Weights of a small transformer language model: vocabulary 8192, 863M tokens.
MLP neurons of a small language model. Each row is named by its layer, matrix (up: input weights) and neuron, and shows model dimensions 0-127. Each number is 500 + 50 x the weight over its row's rms, rounded and kept within 0 to 999. Numbers have three digits each.
After each neuron's rows, "fires on" lists the tokens most often at its 100 highest values on Wikipedia text that the model never trained on. A number after a token or word is its count.

L7.up207:537377508488472533514504534437462497477394530495531480416464471584496615537452527337463536470497512524500483600404480510466418485497486470569548461530415428506576469535516562511463580455440435529504437450547541511462479534514568498543543450506588459488582527427530452536386467574496500451449497403460504527558426563456542504470415563448490489515486509469493480462464524442508476509555
fires on: "ing" 25, " the" 25, " whom" 6, " to" 5, " of" 5

L10.up670:364439509554470501459491511500482520548464468576483459554511510550577504506452471442482538438557453549446385549486540460473502441434413453602480493602568428523476477531499599523437512479433443531462494530430513489486552575518461484494521383548462508523497522516547549512583470517369497481446568552461477471527537505445446572469555555465544514485443411576512424569471502472616563460482
fires on: " on" 38, "–" 16, "\n" 15, " On" 6, " played" 4

L11.up279:476594492544525482520475524403497544491455478474539561536624437491445493465585408445450438485498468515474517526547543416489617491500530460420488494505507485462481468441457468456487468469420491455500531495446508439558464490441364577460441472566510534474473520492565567483441411449562436430492553555444548565432463482523437484569463487564471538483400411494453535470391519475531553602431
fires on: " un" 19, " exp" 18, "sp" 5, "Sp" 4, " 30" 4, "omp" 4

L4.up834:509445493506466464533436465470466441430510416491523527424413524570533464510502495466459554500521396431520569425537529487426530490537531485403405406431537458478461483457435493495522420447563465439547480482555448526545529492433552452420609472532507467542649511492528510405507460504495516445585506575606441474491541464482522541484546494497610441501581408535567531461483480430554459511522
fires on: " \"" 45, " code" 6

L8.up619:549411491678507401568486522459602469537494446518547533452474470534464499535546412440521528455503524391492401615471459474445554499465476454508511554498478525448540474471420518377551506490442554518440537520504502482458484519402508515484424500477460578578548506471458515488509504467508488491473511441408613484522522514408490548497518530490538535522438500486529503575680499424555549562426
fires on: "ho" 23, "s" 17, "si" 5, "or" 4, "hel" 4

L2.up15:533486536442510522454526518463592505481469456509444478485511479458437532468585492485528584479485496485431579500485445595487502452439560474551535457475474402497594482576378429546544401507545545573363475457484551449566485451493540449521489511420519514555451544481575427552509525510559498450472454539449633465539568464513458535542471565462591514526479480500518454422495494572567532529463
fires on: "s" 34, " their" 11, " those" 6, " films" 4

L10.up115:395502504510531389423518592484568506511500498469509535576543496545528476529404444509572461489455526601412620465428497488401559494429399548511470526598526533475501537436519405409475579501478467577441476466501546445477414556497572627500411605511460559466526474507607568468492543541478504565419522479530482470391531418510543583419534421543461484490485473477507471487489530540543426418426
fires on: " and" 36, "," 28, " |" 5

L6.up117:527485467575384496491477438475519424418416515435484511459443471513518452574480530463511585418518363499456580461479524471447535548500508433473510550507515573507516455521445511448495494447545485630499540497473479469429540581462484641449541490509531480593629568645572463514596549450457632439456497578546453478446513456554469588450521566462523532455479574505524425571612478499498577463494
fires on: " \"" 58, "\n" 16, "\n\n" 7, "," 4

L11.up313:492527430435499561460500480474490565478444597540545554543438434426473558465496507517590548413479509543514393510477464500492579500443512466516383458573492473539501528488438498430483492469479476528579372592462547442507513483519522508502428491420502545457556506551483450597523433494508607430486533409521434527458520465453511476448447525553538417490516490513408487504528523507504466523458
fires on: "," 54, "." 25, ":" 10, "–" 8

L11.up887:512460427512494440518529393485492402548408490448539486503520538509609479606465546474514523391515430453479518487478483469495513478542476575560464454536512534487529538517517497443476559485535481465419508533408514504543408552489404527393533523476421481614523430415391478543502496497519582451543451498449446506442438485504444564488515539579567496497373467566531479532444496400443501587499
fires on: " an" 34, " un" 11, " An" 10, " en" 8, "es" 5, "An" 5

L7.up104:506521492504607466452513614493527435481411466505494530489415473551532516529563474452546453534430512520491571542487480450473477447497435524578541559479453615457427534504460490440495408433454505505418431505470498509456449505484408665511472563467495560604487489497498494483570490451474513541495487554444498553444481561432410551475501477538474544498466472408521502429484490631478486529457
fires on: "-" 71, "s" 5

L11.up471:519487490412526471465504414507472432480553574664515510418420546482559527566537454519578482473554547533474469567437513549502559529419478444479511451546439453627404514510412553461522630465552434464406502453471512487421475538503486502533451534499508507504564545530575501509476468406424407486514580460533505471399523555568577551487512451535505443539502471478566498463488523532512516595524
fires on: " A" 50, " all" 9, " Synonyms" 4

L6.up715:505483528500462480528438619507481552458528596496485581445566458549536485565481558506484426458534470531430552512455610521498558514464487559466517508578505479480455512588537533476474476506431536501478474467420606395607540492504457520550487533491625494505503522574552541472509574530523436478452473573488524523523569436547539580478543575559490439476545592614576406467467560513472510421486
fires on: " of" 32, "ing" 30, " from" 20, " called" 4

L11.up124:514504508485507451540505500417558495516492434530493509472578492474443486541554524498536471442458555550453416530517546577520472521416526480521593436564541416450494502415445519496469442462461506512492387534454596474521439505570569522437517485478614518467664479445587521490582481466549468453374468500400444528461600524584539474530443479509504401562514493543605495507468470545475463539511
fires on: "s" 17, "ed" 15, " and" 14, "'" 13, " to" 5, " of" 4

L8.up73:473584505550483423507487447437518544457438503519532491455511451531484541604431518513518446442455477624434478510445532496378536413463471550498498474534474538588540505428476530500551473501547510563496400469471547420512501661464462613443449564438481538480626525567609571477561505519375510512426507479542477505426464541530523578468494511506501529517495473571560450525554518519499485410462
fires on: "," 100

L7.up520:451491503501484526565483481489565399502516627540517508442506435580572506556555474468479478524524465604482463538440480444602468413415496423526536464480492448462489457471502539449487535559502515543511445481481568450462552541454436452463564433429559491511499596539526508491495431499531492474527479558478491507586482565624442532478426536502487467475508439585473422492482506552473465484464
fires on: "ing" 28, "\n\n" 22, " of" 15, " to" 8

L8.up142:414536466492437496530508326443476498461500466453490454448493453482541565589414476485445465474499422548471537589438560530529501509431447490498530419628499522481509410471461540377480588488468517490476373568393506511499557566506531520486431540528513544487501595525602490473552476528488463396438531461450486531507490502564468551495565467566424449468534415568604417513520480493534474437521
fires on: "\n\n" 35, " |" 17, " to" 16, ":" 12, " is" 7, "," 7

L6.up830:467511515482506496527551460466539506524467621483534559467503439422530463518594455415420512448533478509506493521450469484491547526382478533463489577489530445504564455628445488420469457551488526509460438525465529481568568486465484576390526526484602553559503484496518530455512528475537450493498527475412525511408544480550541546499491519536567481512533520587518406443468555530512494492516
fires on: " of" 31, "ing" 16, "e" 4

L6.up150:452479464585434495490421550542491532454382493487502504430433506530437638534549441496578467507506508546458430566547405485449483467444504500494555489491551540519494447426520464502495503461640500572452486532442525539410466500523455538501511491541671487598398526551573468442585424468426567547460469436468460522528482462571495535441502506419515482536414426469570508528531473505494475501560
fires on: ";" 29, " |" 25, " =" 17, "|" 10, " the" 9

L5.up676:432555478551433464498490460485533499570432542431498507476448408553548510651439434486474454410510440568505559507514521444416518442535554457531476469548462449490479516466529524416576540528511451601567480425505491456456574591432522540481407549499603433412574537482515560460556485549449489510423509431481537492464485532525543536454475509486496451410544624510503474484509560444435491468449
fires on: "," 80, "." 18

L8.up795:465535426604443424473472605476444546390473521422511440521547444549569544587503438534585454543494470551508509578438527526484555497448511427512557543561487516529453511471543427592604526548561472494453518530510553518474497435476518587508419521497599502549502455536559447392413465524391556492503507538563532460531582549511541578414532512557517526481491483551505475471566509460510432474494
fires on: "\n" 25, " later" 15, "|" 13, "Don" 6, " Al" 6

L5.up87:546422494429491449490506381542463433492552461539520384425522470516519567464376523480505478531451452439508418524457587437491519581469423463520488496430484584468479479506509503456522541446444431428608491460474554482464566584536639485558456449486478517479562556535516505499512438522504567438519502517571515453489615511524561500485553521492490512534509471503442533557467539470494503519510
fires on: "=" 56, " Singles" 6

L11.up379:400526394508468489559433488523418539459439493549503500497445429462512506548476458528611491476524461517447560439430474534504575513465510451432475497539611536472396440507512456490440457452548540491496423533475580494524532508464552569523508482562495527496609555531640415398469469506470552394448513538517448496412561418508616499470601534541512490409447516494412446522504515443503467578455
fires on: " Mc" 16, " \"" 12, " “" 8, " Mi" 8, " in" 8

L7.up778:462505446533419466531531520545451519522515500474493536444488523490493492467436562461545642480516481571442529446490513427469557519547544566497543483521466476630467443522481504429547352474550467455466545474439495493377534370525418522488415422519481448524476502450550469445569552489424516620450533542526537479527441429589544542470451592514567478505477440514652494529496548511467377590478
fires on: "," 17, " of" 12, " name" 8, " known" 7, " daughter" 4, " son" 4

L6.up498:448474460590570459512482472538492458556487455459504627333595517483619448571471475451505473466445532512511447493478457509524494465432455574462545574561409510543494508463442486500446515484591468507489509523439448608369596521526433591468526428508603483586533535545507510489545508495414513524465512445469511482475479565469520544456482534470562476532494609475490420522483515513537409442513
fires on: ";" 27, ")" 23, " |" 22, "}" 8, "^" 7, " and" 7

L8.up211:452482478457405446508470557532487543506473511517573505573517490495571542594495557466485493430556582510393616460452520503490578574402498489541519535546455452456550473434455476464443485526504491571475417492503476469372517482516575504474334541453498539452514531493597470527535488486453489541475596487420454524410523572438500523497492492528557474541536516428473431512567469547508540529463
fires on: "0" 14, " to" 13, ")" 11, "–" 11, " and" 10, "5" 6

L7.up843:549467473620423435530478499579548527489480528519472542557439511568525479505489591461490530495498500502427492610371520435543526563444416483425537453478478478422550517440445468532447442470500471486512489547486521434482472521473595465426468517515539474413583462441478414520484550420528501551479514523458530450431493585445396518522442476475511510521479494550470479476535509474684452567438
fires on: "and" 17, "s" 13, "r" 11, "or" 9, "-" 8, "–" 8

L8.up706:507464466514485493515498431406466518484514510448505446450492510557468569457430538399507540456462527494517435436522479515432441426536441548569556552500444465591504484493479409441490450435628430540541491438460433526484528431507579474475508548494459466523509484444532391474554527596435572498389610626451521543491499519440500600431624510504487500488522514484552505526574566516543591462478
fires on: ";" 18, "]" 14, "." 14, "L" 14, " 0" 8, " loan" 5

L11.up248:482520492556447500512526493443487504475448442476506491449482529465440468530490499463486553532542470475413524544495458504512444468449461453478658448469400488517427485532469574485545506453465539507475444447486479460424481508481499524481473471480541443434556619428551505518571440477497486467427478470494462510483522581549565549511395466587450494505589529422550448530596476441509507602560
fires on: ")" 20, " of" 15, "gh" 9, " whom" 8, " to" 8, "des" 4

L7.up502:453394432449438517515472495493499472499484638489582514404402489498522587499521588489554469494523489440535529513452506547575570418441498454603559565522438463491467511529481475321416509543490461487504517498481574450534539563527412518561381467497477515469506505528545543630502549606518564509501557562469399450478539501515480471470479469479427427475540498583457498442474495476506466588466
fires on: "-" 28, "." 11, "–" 11, " of" 7, "u" 7, "ani" 5

L10.up504:506489493549562465570443518494513503495352406534516460434568456447464563525529447460488504455553478535412436439468510599447484443493517465531610499508580463511537492449464492457476487492468548522392491516506568480410510512456470504448358482467477591546546494444534428441546543416528554521528507487450513634538505450550461489550482472559500576465511404501541431547440496489491504581570
fires on: " (" 41, " with" 12, " and" 4

L5.up272:444518467532460474519500448471493526478475496502543498535467428514518517532486481538534524462465477548498497524398507439359475438432541601518477463532423428546623470506452473550581495548473467603572400494578548391516494526543495584472535530455513544521570530590583530543600511487402558498460503569508474503494566482483566608390475481478494526474439412470474425517554519550480485500520
fires on: " |" 42, "\n" 31, "|" 10, "," 5

L8.up224:455499516570443460574520499502548538446408496533480486520554432416468555515605477521544519528418566483413515534512454573542580447447458492566466556568556512504488437493453467415534441471473558539477500573445522448414523551459461531522513599528466498572458479564518530485493539425441552563463553590426457453465493550496510555593494529466573542461551573490537538489446534505547467502474
fires on: "-" 19, "d" 16, "r" 14, "," 10, "7" 4

L11.up832:435594507407617467415425526558462423464532572535533502439453532517505487464530513457527484545392544524469547549504457494499457533522533495428516542585447437502516469462464434547467453533479540485560462455497540510492515528496456465595378535464469545502511483544474553535508456447441540501509535612582476395516397394460519588515534447546501534542485447541493449469453546523578494512590
fires on: " |" 31, "-" 16, "s" 6, " 18" 6, "  " 6, " 3" 6

L7.up245:444458529555494492540507482407577530450451490549434514405488471488546581516517444541530465462460458579474396511455409523448585390467470489464456449583494451509526433533526562501486537500408456504498422597475492500493472548457472591465500554532476472519480434550535477473549537558431489491430538502518408443457506559438490445498624478479507540388497474511503529419481508461460391471539
fires on: "d" 35, "r" 8, " written" 7, "rel" 4, "ti" 4

L11.up28:426478403466492462473443601510517458481375443446440502526528438513431514582422523469499534457516561545504481576467512508485559544439377464612491512540459493483438459465498438480455474484490462506420450501533511601452663478506571600480445529528562533478505521558652469493516499512480589483509475568401457475489445483493472568474499482570538470531416510428548485440524490485444445439463
fires on: " and" 45, " the" 17, "." 13, "–" 5, " be" 5, " ret" 4

L7.up403:469484506557481510547569413401515577475473465550512550556493379552640546528445501547505522479473436469506450438470454486516549432427432518482566544444461515564557502533474545479499437448477424451594478457548436580498546520429498472476464489575518472554569507625542531364518519464449595571446574547450487469480562557480534497458539556483519439489525515489468514496528550537488452451453
fires on: ":" 24, ")" 12, "2" 11, "-" 9, " UTC" 6, "C" 4

L8.up678:533492507498547439513494496470557502478514449539530586418471401575555522624518525449488506532493447585486540502467525559454568435402436547510517497581504501498535484525505464511527524529560485503499448444526574511414536569404489553388516574453536501521591546528522489394483494520494441489498517540545379516415441583580521547508465518554467426573546527541471406502494452618447546481477
fires on: "," 35, " while" 20, " with" 14, " where" 6, " although" 5, " Some" 4

L8.up709:515425510436537532568588488395497489504452498535539495378468438546557527466591502493490505461559494563498352499466486521475461500429488393485499489493491368465532423479424510540451451507454468471520444505515548430548557534486441500433498591416578493597488541634591529588445509495514508526491500540419422499545545495541565520525522498552492422484514565520551380466428493519471494513511
fires on: " of" 41, ":" 9, " both" 7, " to" 6, " only" 6, " some" 4

L7.up181:456519522495528527508479424553547480518491523572502494582515377482525479549440473486456567488466499573434489611504601461462569530443387442483512494561431416538483493544504515456498479507460552515461497497432492455421522519547510576497546422441534457510475456589488476480549436638514434482498456485611390478477535485482557516488548592477528500526504627536502389541429520565583474524510
fires on: "," 23, " |" 20, " in" 10, " of" 7, " on" 6, " played" 5

L11.up36:467583508352562464570500475465525423504470414515530469487498508515463495581490486378513527470563458541479467534505555549469457533483507486532598511514562498564541447536458405454482573482573490548393535545430601428485533569483484462522461565440478525599571540530521514519512455418495458477486561400506516525484558438507529535484444481587466534479475506615525437518487482440475436497404
fires on: ":" 26, " to" 14, " with" 8, "we" 6

L7.up743:486533492481449457551466512435571508462507535502546574468562466524525583626433494455460485429463511588418501553491587503373530439530465522540541555477560478506481418448507476565519517515463488555438487432464538506415507638443551549439434476455535485477610511537523482466564428558439512467405454494540543497409535516545551546450422568549494469461496667488415381519497475461483500535535
fires on: "," 46, "\n" 25, " While" 9, " When" 9, " However" 5

L4.up46:455487521582604481474423529481482505470538472401448511451481468513560583550483551502510544534427413488494515517407491531461512486417430483574592481491492569543431444495545458482491534581477421459433467482514436490504499517442479638496421429528544529401512470518598526533576491596568472533494503498557471483586467557514528588489496397538472609509525487472554424504500509479465473395491
fires on: "|" 46, " |" 24, " Ga" 5, " M" 4

L4.up541:563514478487610517541461449421532505525495526450485504495502500534431540574540564489463561437508579471507503394439426541522471490532459514496500595530573595454479528442480496458527572539489484463456458537429514570503450479528439531536547622486572522531528468490556515410547490586561454608467519548452509452486524491460558517507543495467541389448513538409498449573534454455473446361437
fires on: " the" 47, "'" 13, " A" 7, " The" 4

L10.up330:531473493458451477499478514468535448612429492471484522528561530537516494521454451451493400447565512541535551497480562542459483462447464477505489626580487553479478404441449482546572531542397567529481430486504479512401532548492496449543510458437619543462509526500607531462600467479575494536443523554373527573536600548453450492527460539497429558551393493468587405514390478546489532511471
fires on: " (" 45, "'" 32

L5.up297:471468504457514507502383436551473491519521479527531585450528564460481511553552507485508584459459517480527511467479443470488478547510486473475423504493430438621483563512487495437499459518489506479360506486492456443536499619537526467548475495456512540456498582497510468538572341533516477477464557549472484541562608520370480545502573521440562472528495557541555469458519461524509495431471
fires on: " of" 55, " |" 11, " for" 4

L11.up221:527613469512525420580453462555568410524393485452574454395587494455542583543442462499480536387448469505351409494472598479459493464519434549488513534540515511466451530469518558527474499479514531515465414428458503426412549531487510506512490501442510543439588536448585545447508504491452543589483545438521432442416556490510471455510515506584416469583541512521469444475474495557502491525489
fires on: " and" 68, ")" 13, "\"" 7

L5.up735:514528582542467445460482530545461475441610507446546521457441544489507526528486499489424529519431468428534508508568493525528448590526492486554514514598468492598483598463481493467473504385525527548517404479444504496465436466565556504530474487585601543579453436466501449554586465544482495521472550529465474509557474572543473475434515491376480385547440540478452440571508530581569437508458
fires on: " States" 38, "." 16, "|" 13, " of" 10, " |" 6

L7.up772:397484464588554515508425554545527574521541515377514475418563459510592526600497525533507488483546497465431502520531432484501540484453466459525469452572522534572521425467519534463530553449524487546516466498493553537477565445519525506459479564516507581503514503426572459423434444489428451490392495478379471542496482503479552580503480451467604484472495448377517421535579499497546537561416
fires on: "–" 55, "-" 35, " and" 8

L2.up873:454425441563464437477486499554463471473553453518505513529494531511542457614470482562456561487517441398528512530488446460499511362577587412514515590506589513535437442456547473460439467527542516511524514522436527400452488430571523481469499496579532500487490552499544456455486425535479531535551539432416524509537588438479470514517499571362452492553377569508452435417533500550549426521476
fires on: " a" 16, "on" 14, " Pl" 7, "rm" 6, " Th" 5, "H" 4

L3.up599:526531511494446468494528514577504438385386542530535519535432459550485491583508533509475532462500562542437492542522437486361402484468463591526579407539478467471636500564438465548570532604504482562402531435510529551564581596464397567476507517432455549544474473568555492493486441510466545518479500471576531503491440468508523595499428490423445432520529526456546503494525508524502452538430
fires on: "," 81, " and" 8, ":" 4

L10.up148:394537510531390457465518606505386547435575539513509484491439422462538453603498419517559450573482544494442497511487594519480481537398479496428465445578434478581550567503561534527532489479538449505530465494553429574511522539558504391513480508464583485412552533534498483507517500574417541456480520483456380454558500546483593573437562494543510501419473503537514468454552554507575483579484
fires on: "-" 20, "|" 19, " to" 8, "\n" 6, "{" 4

L6.up588:445426504531523532480516546568456497467430463544502524356490514532493517546456437505521536513514443510474397595522484571517395400432436603520576463556550487505494534428437483539540429520436536536502460633501506551425451532524539528516464461502543498537453470594513508491440470469440462490459482478470426602531451526496611491466447604435462506533444534498539468524473492563526564548482
fires on: "–" 58, ";" 14, " of" 7, " (" 7, " |" 5

L6.up803:486556479470551454545550440547611461463595527537516444526551468502552467490409493477633548450351556491420528530514545478534527452472510571429535577474436490500487410510593497540545580512572510461449434481524476497498530505512550506516515460482607505477517479441436413487499477559519380552527565487482473419460495420504486524495518557516601515533455540522457420542448501616521451517445
fires on: " |" 57, ";" 12, "," 5

L6.up259:412537503510455417491515414435473478500553556504507488473402507543506605533446539419537454508412453480520440499476547466441520529512446488383453492577494440540490473587464441565452518440538498500417468539478465525497514521560653539535632510531449463552480476477438455476543629625454562517564590453547525479476604450588546564499559519481496523524519516532539470423496498570510500397531
fires on: "." 52, " |" 27, " in" 7, ";" 4

L4.up230:496531479601539508518452606544530457546491478450388544443526450523470508548620478475572504536434567463496454546494461496469486504444461446615604601500518522502435479449519475471443515495457463539461476492487468544423495533488526518484490605497551461439510364429527556472525409475524492525437587434483503520541502554403579481528558524506526514470478500373490513573481481582473505486480
fires on: " the" 38, "|" 16, "-" 8

L4.up175:439493480545487523510476613556481355490499490508519520391537434537546577553466505502519451475521413502521460535415571496487371464367569529462543534543352532491643458486450487527493508511471504499518465542467481582352500616535469483550487479486543531547533593564537515511551460503491533535448491472492407481565505572481531543432515456455482484526453485461512421522477525585451427496516
fires on: "\n" 88, " (" 4

L7.up679:516399470493529444485409588557491559513456506449529550358564542505467513469430454432585488431379558495540415574459560462500467491411447536537533552562517485461620427467522543480510511476536490504428516465483475499468499596516550528490426412515627514481557492553514480517491481539539503494396525397420484487536522509389532506492525520485486421427531580524501439606514478547555447503589
fires on: " |" 23, " and" 16, " which" 10, " but" 5

L11.up447:512456547535555476603512604556563466551533402559453513389504478542537447545558463437530577488484540541428427463486447413554479561525428502449475611471448540468488564552508528420514500479492481506500396517506497634486469434493477461512433436491469532567477493441490536433485418468483540509489446409512508508490558453461594507464512586380526437508548535413507474543473542549538514443481
fires on: "ti" 15, "-" 12, "log" 11, "si" 10, "–" 7

L3.up2:400508378557542441585579551437458543473512555436508489475454553442524589441452420531494521487534512404451441506414493545440495516419523492456533521469522608487527417464510455474466450480540475559537461518455467473479427484519508501516485467578469503529442510483587493500537604403519537533494468442479460529578393548543486570418480617553430535455388497485570516518533498587506493489570
fires on: " |" 63, "|" 12, ";" 10, ":" 5

L7.up556:431553467524570462485549383486515472436450434456468576454549525483533529469470550526544444473539439537451464495500547487472506461486443586488552597560547460589538490644521481520500549539487542567483512498451448426514469568510446504473536478456504493554543509480499500438503468482502539582504513487510518570424529516489618529542521504490541530549445498460533433496511536491481524521541
fires on: " |" 21, "\n" 17, " and" 8, ";" 5

L7.up598:499468452558542364610461532514589531495524486477507442413570533442501573548491465481500567500471410542487521536440450491473457461403470457505538608529496539482505475469466507484547514470451524461445422473499487517529429469496452630476436459560539550517518476421463502540580403551452504500469534522535454417544460560551445475454604504493458501512526531544528492555553540549533413433343
fires on: " of" 61, "1" 5, "ography" 4, "|" 4

L3.up440:509525533546523481457437498442518427488531580480432440512546524523449444515502583499542548456387474482480516495436571499439483524480497445481571603560459445533484508421540442638486475515423518455476511487482560495513461439577496570455483554582477537552555506518398596447497576556548513480515474515380503534481425485521473484452496434510463465473606543470500552512453498560448424512523
fires on: " ;" 20, "ne" 12, "ly" 8, ";" 8, "ey" 7, " practice" 4

L5.up273:473510542532633453526483423532473507464524424501516457397482514386522472491544476523541518483416503512521505477536483564500501520445447520446552595476444428489469497584530457482471537540535531466378444476457428495527489595575554490502506435459496507495538558539501511537543467498427448518492613498521527551428536545442460573506485521517661479572507549514508451504456512544549444446511
fires on: " |" 45, "=" 23, ";" 7, " for" 4

L10.up29:402437358488448445510486535516472583567488612566574587449643531494577486504444483463576530518531492478443555467505482468512608538509499451513572596516502503498464460496474407395555485379480481506491524508414522506509499517504545432524488525471654464473492469490503496562487503450466454470492545469524568518499449518498497588405497489489486518504479556468600477492462519552518420486399
fires on: " of" 30, "," 16, " North" 5, " County" 4

L6.up168:494525456556451459518534554529577420585451524435461470425400432526527608541605516458515580499525576565484369558531406516471578442404414536543510540548502570462513464419537479421538559528448536536521498499505454511526498540446393481469507522575564525552541501541473552450565504385484549522479478453508508516486456564596464552484471493539513514468476493519550413492547491535465502538459
fires on: ";" 48, "," 18, "-" 9, " (" 9, "|" 7, ":" 6

L10.up141:521452497532456499502523477405503498588457524549505530506509458577503524652520439409490460399459458499510504548441500562483554441505443500526516420562471431558535532404438563450588562482491448476578471509494514509509607552480421545453456528426514506491535444518527528459540478550593521435453504545423502473528523584478501538457492475514509594520431420506584432469426496533424487431436
fires on: " not" 20, " (" 10, "ly" 9, " also" 7, "ally" 4

L6.up395:513491392506461476527508467566469526375491477481546508496446521492532605542474466552551455488493469503484453577468489525411494510428513456496592443470523487500529444467472496543484520467614467512482450521506552387406491543553585460594489437476510512539475468621455477564541529460418576485489481524581534491525501458526515539470414450548450443503514457530511473496563543533569461455386
fires on: ":" 24, "|" 20, "=" 16, ";" 8

L8.up189:452487510523504465537508517417428587559544502490554521477454450524459574516555427468485551474416381444487528519479565493552496552449473554445484429483500533593567517476431563441547575399447502474552479430577395570448561524539508446531555462586542457511552500537547554501559624402524462448503514451530523540554470499492549494403540537432493483502497545468532427504561529476591471470455
fires on: ")" 21, " •" 20, ":" 9, " |" 5, " code" 4

L10.up806:462450485569557425528499466524578558432444461441507418559605443503633539555441542429565517484481468497480475553468500457443551399442535490565598554567506444538467488510433484517553515458454501609463552497437602507445504521429505586401449483437520577533446489530535521561495473546503508489526503542437490503513507493520560562532522494547428569551436420583457441465438490463470509545554
fires on: " to" 60, " and" 14, "t" 6, "ly" 6, ")" 5

L5.up513:442475504550560438500521542556510433489517472445507468495499464424466585582476431507496544484410585576438390417538498510389527450393454540484457603639431421466463511534505581557498558489537512533548460508509440566476527590595588510562463468492511525455539545459517479474590434490384432540448529536450529509465487525445536586471465468526436413505467487450568460530521465523475519511501
fires on: " and" 53, "," 47

L3.up397:473565507507425522517544485392519425437499578460527572554455458461527512545477483500572502462497419532439505466483495543466445432452409477493617433557509552433594421508464494594535490511488493538473488486494532498589498698551473533481505499449534551488442513551531513486517454452454382485500423481557433494485456429630494535480469539498477487480510498507541475489540503567513389467428
fires on: "," 86

L8.up470:453456473436528509490490450503506529520531573385492451433530511484500544549539509424453496444550491499481522507479520488426379461519472533621576535506493524563429426473389435457503522469573452501563420508508479498518455445513502508478471536502512545554531538406514495569462520547516474493484492498509468462516449650520435551494422478536438485441542589502485554482597549541493523496428
fires on: "-" 41, " 0" 12, "." 8, "L" 6, "ev" 5

L6.up764:488466537436566479507480474428540570461528542507534491448594477520537597521396522389559461532457307597508560481466478567520563389451491486463562471550540431471522505496445506430531503441534527505475473523523560451576571537448525475494433538470525443464576537508531438529476379620504426508450561577581483522489525520586565549461466496485424505569476484630515486427469522461490450585476
fires on: ":" 45, " to" 36, " for" 6, " not" 5, " without" 4

L5.up35:453498533498462446521637489518520525579467499509528492531410443503540525553462445477622573504403442584467541573507493450401603491430474495525450546525383466504525459443464518569567570417559495496587440447540481471446539516516560524497476504498484460424531528527601509496496493551345445534434490570515468511465459476472539507475488488455455491489470485483459495502560529514553428554486
fires on: "," 69

L11.up886:515388471437484483594465517483492468498502451559518415429512486535555479662467479410494462428496585480432499483452477523501499546413468553405459496632438529534420461435458521421464593494507490511405539461417615457531531489483464556502451572540579492527567455499604500421492554523476512557374450503520447541403456507502530516491477532482566492392491548548560389595462522504464570497490
fires on: " A" 19, " (" 14, " Ba" 10, " Sa" 6, "-" 6, " 1" 6

L8.up779:452507434540520481534468496450523457497415491455504556443541500474531564575443454525574431484446475550456482531493480517464433452550481443542523582574475556494459458409535456524514532492470493574445475479437461493451437442456525536553394475559496563514487550413599494487546390439572485462536534491413497588557558433455558518513510439539522555561420536450485448479422533468518510569515
fires on: " and" 31, " (" 13, "=" 9, "/" 6, " &" 5, " Haw" 4

L6.up262:445514499538508468482443507543458520474516464479503460445426462495583548554450472558605552448510443515452514470479436517446654459350542472477477542613493516528525449515487546549532469464577452494515482452544500520500459561566627614496429514449535507531482521608531518443537560564371510521419504549544472482462482436464622627484497472532441441486481456555392458455572488454440500540465
fires on: "," 49, " (" 43, "\n " 8

L4.up184:537533466515486519494480415531588460546526473438462517464575469466518512575439583509490507516566494404478585546499523446479414445390453567493565474515494561435552498423496481532455495559422563602513497537413467487464531456445356488477483580500637456480504435479557503559505461464563413451500455477388466571534418506421412507471449490512510570531469520408543486624425502520478579545503
fires on: " of" 46, " with" 13, "'" 9, " her" 5

L7.up809:530467470468478446556591575526522525468505468494521572456484452598542617586590470541457560434434522525483525439493531431453574495483457394572453524580507472545514584453516466422496552461472369573531473559399539491535476508502417553485461521480520445568443423443532500416527551441554541542534591520477567426487451537409515614464523502461568552453577488467445391451420598429582567549532
fires on: "–" 30, "-" 26, "d" 6